From a checkpoint of a small transformer trained on Wikipedia: width 320.
MLP neurons of a small language model. Each row is named by its layer, matrix (down: output weights) and neuron, and shows model dimensions 176-271. Each number is 200 + 30 x the weight over its row's rms, rounded and kept within 0 to 999.
After each neuron's rows, "fires before" lists the tokens most often just after its 100 highest values on Wikipedia text that the model never trained on.

L9.down518,194,198,217,196,229,207,205,226,219,194,204,190,226,162,209,234,207,180,213,225,206,187,195,235,220,214,196,227,160,215,176,225,170,172,192,189,153,198,211,170,219,223,186,236,212,178,236,210,210,251,202,204,207,225,193,216,226,204,243,265,173,161,181,205,226,198,180,182,191,232,159,174,194,183,190,206,188,221,212,184,161,214,189,192,214,233,191,184,182,215,189,235,218,186,217,182
fires before: "8", "2", "6", "5", "7", "th"

L3.down376,228,163,167,142,167,245,198,242,201,150,168,170,176,202,196,217,209,220,189,207,223,218,148,187,228,163,210,220,212,249,151,212,218,212,236,125,174,211,197,197,224,225,189,246,200,229,204,188,221,199,226,215,189,228,197,215,275,191,156,165,209,208,247,206,242,259,178,197,266,224,238,187,203,219,233,207,194,210,202,160,188,203,207,176,211,166,240,250,233,217,171,205,182,226,218,250
fires before: " |", "',", "–", "'", "-"

L9.down1144,159,243,222,234,171,159,227,210,205,178,224,206,209,204,189,219,247,210,160,210,207,179,190,176,273,193,216,153,231,169,215,164,185,216,193,207,171,220,225,195,194,196,170,202,211,233,225,198,203,180,195,213,166,217,175,165,116,179,206,194,233,234,240,187,169,175,242,190,169,222,201,293,238,218,167,175,250,226,246,164,217,203,235,157,174,157,134,233,186,182,214,256,199,239,227,200
fires before: "–", " 1", " 2", " 0"

L6.down101,193,210,198,192,221,218,219,218,206,192,198,208,184,186,229,203,215,181,190,192,238,222,202,220,211,199,189,243,171,212,198,169,203,176,223,195,217,181,206,227,195,214,206,175,177,192,222,214,192,158,195,191,193,210,209,233,189,205,186,203,187,210,178,172,197,191,242,181,198,228,214,160,196,195,192,210,170,223,207,199,214,197,194,167,210,182,217,190,171,182,210,209,206,190,189,209
fires before: "\n"

L3.down1069,217,162,217,200,203,172,255,185,212,197,162,180,173,180,219,183,257,195,233,249,160,222,210,166,213,165,241,187,229,213,234,178,226,185,140,202,238,180,182,148,223,211,177,249,159,158,261,167,176,132,175,223,225,215,193,171,250,159,195,204,212,190,218,173,193,212,237,205,236,165,212,234,273,180,215,204,178,147,128,178,217,123,226,193,212,185,229,161,225,149,196,188,164,163,179,200
fires before: "0", "1", "2", "4", "6", "3"

L9.down797,198,176,156,199,153,169,150,187,152,203,209,174,227,225,203,170,211,208,185,213,206,229,230,215,256,190,231,166,200,205,214,181,184,225,216,169,162,172,213,169,231,236,184,210,249,198,141,137,185,196,224,206,181,264,173,194,224,216,175,234,215,238,201,179,206,179,217,216,207,168,205,220,182,170,188,180,217,185,217,183,262,244,190,208,216,265,216,152,156,199,145,269,236,213,258,192
fires before: " |"

L3.down200,132,221,225,240,214,133,230,218,195,191,255,234,174,219,168,221,203,227,214,195,207,230,198,207,190,189,232,219,173,223,211,185,197,263,160,270,195,209,214,254,182,204,164,175,199,196,193,153,269,210,169,222,202,176,211,188,149,190,209,240,217,194,212,220,206,141,154,302,189,203,105,173,195,182,180,207,207,231,186,171,158,216,149,228,245,208,197,168,158,237,207,243,174,198,178,210
fires before: " |", "L"

L8.down1104,195,245,172,212,188,171,220,147,190,225,260,145,154,204,164,189,197,248,183,176,186,178,274,241,172,212,255,187,211,179,177,133,216,189,196,181,177,153,268,201,200,202,201,155,162,177,180,193,150,244,132,178,157,170,231,170,183,266,234,228,229,180,258,196,244,214,214,187,199,198,217,221,244,226,212,184,207,201,255,171,202,220,162,177,239,184,203,230,186,249,217,218,179,189,185,230
fires before: " |"

L7.down1122,159,223,174,189,187,196,183,186,181,208,229,182,201,186,169,151,166,195,179,264,195,194,227,213,186,225,232,187,231,225,212,186,162,244,166,238,225,214,233,220,233,191,241,184,158,244,244,209,157,259,203,181,233,170,172,179,234,197,190,208,214,222,211,208,198,183,213,225,228,198,159,243,210,189,191,189,228,210,219,191,195,240,251,222,152,220,175,164,175,263,202,205,194,212,231,209
fires before: "|", " |", "\n"

L9.down125,155,184,199,182,194,174,170,192,226,204,219,204,175,181,246,230,172,211,248,174,242,145,165,155,187,233,261,201,212,232,170,267,170,224,199,163,179,219,215,225,193,150,304,177,218,201,184,222,195,184,158,217,190,169,183,180,197,207,222,165,213,188,239,170,256,198,211,212,187,209,175,217,251,157,214,191,229,176,129,226,206,259,249,177,195,196,171,217,225,265,168,235,202,214,195,257
fires before: " |", "–"

L6.down498,207,235,192,173,256,232,228,205,181,170,191,224,208,171,233,207,225,179,194,205,267,192,227,200,202,234,165,237,167,180,197,138,223,188,219,206,228,181,170,242,199,214,186,224,178,176,176,202,188,167,197,141,200,219,204,219,190,226,183,205,183,213,153,193,189,178,249,180,200,253,214,186,213,210,169,215,199,197,235,210,219,200,211,148,204,169,214,192,149,213,187,236,177,201,156,204
fires before: "\n", "==", "In", "B", "==="

L9.down562,224,194,202,246,250,209,175,158,195,242,194,186,204,190,181,143,252,198,171,132,199,240,217,218,221,246,184,223,190,200,243,140,221,160,255,222,212,219,199,201,155,242,229,211,178,233,191,189,215,164,180,182,192,188,173,194,206,202,198,237,173,179,206,233,176,145,173,251,210,209,172,280,232,210,151,165,222,224,150,200,194,259,221,230,248,203,177,174,151,194,182,262,251,169,232,238
fires before: " |", "h", " ("

L7.down1232,196,252,193,224,202,237,206,194,263,196,231,208,167,232,206,216,171,190,199,177,200,198,241,243,227,164,208,157,180,171,178,226,174,239,129,180,184,244,184,235,230,219,252,195,164,207,252,180,210,211,195,127,271,205,192,187,204,238,257,193,151,182,210,157,201,151,175,215,173,176,186,179,221,195,238,229,142,164,189,214,162,145,150,219,159,187,271,243,185,174,227,199,176,135,200,194
fires before: " |", "?"

L8.down1131,232,164,206,179,212,241,214,208,220,197,190,147,205,177,214,236,196,241,245,187,206,178,186,209,182,218,156,194,199,187,211,225,246,174,184,234,205,176,220,281,181,183,229,155,171,175,213,242,208,189,215,202,224,202,223,173,175,228,188,244,244,224,241,192,220,187,143,185,226,216,202,192,190,244,193,189,204,224,219,253,187,227,209,180,216,251,182,198,202,156,265,206,282,192,214,140
fires before: "\n"

L9.down269,159,225,150,239,160,198,157,151,226,177,250,220,192,121,165,175,169,162,178,211,242,158,196,192,172,212,176,217,252,183,259,193,176,205,178,152,194,195,233,188,263,237,161,172,203,175,219,225,184,189,170,189,158,185,156,200,233,172,205,195,188,214,172,194,179,195,222,145,208,242,177,201,182,240,173,199,233,206,183,131,182,169,221,244,157,204,217,184,183,214,192,163,208,209,196,249
fires before: " 2", " 0", " 1", "0", "1"

L3.down582,171,221,217,219,161,179,253,227,197,164,180,194,194,202,212,223,203,229,246,178,161,169,194,224,218,166,228,264,190,233,198,229,219,185,247,205,226,204,202,228,178,208,188,208,227,219,170,241,183,169,231,194,188,158,187,194,227,215,174,220,276,241,182,170,184,121,250,159,203,233,232,151,166,190,183,215,159,197,220,239,212,115,165,223,228,168,219,153,232,229,197,226,170,207,195,190
fires before: " |"

L9.down1071,145,178,191,161,184,203,209,165,201,177,224,210,179,212,120,264,251,206,147,175,228,168,181,251,228,201,223,147,229,176,191,148,180,168,206,251,193,207,205,227,182,155,207,166,210,191,215,165,162,240,227,222,181,210,185,223,165,213,203,175,201,190,257,211,208,133,200,274,232,199,218,239,181,200,157,186,201,198,190,204,247,243,189,218,156,203,217,199,240,254,179,180,193,264,200,218
fires before: "0", "1", "2", " 0"

L8.down598,171,187,201,200,170,224,210,202,247,218,219,208,184,187,225,220,190,216,211,229,164,193,185,218,172,209,228,190,172,208,206,163,263,154,150,198,189,198,177,187,217,169,232,194,162,121,208,192,182,161,182,228,253,211,224,222,165,238,283,221,165,116,188,190,152,202,204,247,193,220,180,160,201,198,179,224,198,166,195,205,170,169,227,228,224,243,200,200,252,172,200,198,227,207,206,178
fires before: "\n", "2"

L8.down868,201,234,188,197,231,245,239,246,186,203,183,138,190,205,205,196,215,197,227,195,220,204,246,227,184,183,149,184,195,186,191,22,226,150,196,180,220,222,213,159,230,233,195,186,187,189,238,207,140,178,208,142,219,191,186,190,224,253,165,265,238,182,200,271,172,216,239,208,172,258,220,252,243,246,220,225,164,192,235,204,174,180,225,208,186,167,235,202,166,244,182,210,179,187,129,208
fires before: "==", "===", "The", "In", "R", "E"

L3.down654,154,167,207,156,260,254,202,239,206,219,181,227,214,234,164,216,205,255,204,205,217,204,215,197,178,164,190,215,222,268,237,215,199,241,214,157,158,204,180,176,161,161,235,194,225,180,181,222,180,180,215,210,213,174,198,213,208,203,235,170,206,191,187,196,176,228,167,200,236,195,168,237,206,261,255,150,206,186,152,180,139,195,166,201,195,208,220,290,224,157,205,222,238,216,163,233
fires before: " |"

L7.down52,182,139,182,195,169,208,202,201,170,237,153,216,215,168,203,198,166,195,209,176,178,229,197,180,204,205,220,207,134,225,295,148,176,244,235,205,248,176,177,226,200,157,210,236,187,202,193,163,163,176,231,229,161,193,208,212,170,159,154,191,237,220,157,189,201,188,162,216,163,198,158,174,213,194,178,250,203,226,233,182,202,235,246,189,205,213,166,209,196,256,195,219,223,233,155,213
fires before: "0", "1", "2", "3"

L9.down696,193,195,208,151,132,215,160,223,174,187,168,218,228,210,130,217,179,151,162,209,195,211,203,176,170,196,193,176,187,219,232,209,185,141,192,175,200,189,184,168,219,182,216,206,207,247,206,198,240,220,200,239,223,216,195,215,210,213,204,218,155,227,169,162,197,268,205,181,223,203,185,171,166,209,244,161,195,233,162,157,185,179,212,200,192,219,215,167,234,186,243,171,213,147,193,174
fires before: " be", " not", " have", " also"

L3.down404,131,170,158,272,208,247,229,200,230,157,221,189,202,222,199,162,192,203,164,185,163,171,245,234,220,207,240,175,220,199,251,176,166,198,189,224,197,186,230,229,200,149,220,172,209,192,231,220,158,237,180,205,190,173,198,218,204,179,191,192,200,233,198,179,201,144,235,213,238,217,220,159,190,207,198,205,211,202,172,147,209,200,135,235,241,191,161,194,239,204,184,187,208,219,164,236
fires before: " |", " ", " —"

L3.down606,170,222,205,166,193,165,223,243,174,189,267,209,142,202,189,230,202,188,225,200,209,220,209,241,204,202,181,176,186,156,199,199,190,199,238,136,238,209,268,184,194,159,203,120,167,209,221,183,224,177,190,176,203,155,225,219,145,146,167,202,257,193,218,224,181,202,156,259,235,239,239,198,147,191,175,186,239,203,124,184,214,195,127,185,222,240,227,175,175,197,202,247,210,200,166,263
fires before: "==", " ==", "ion", "===", " career"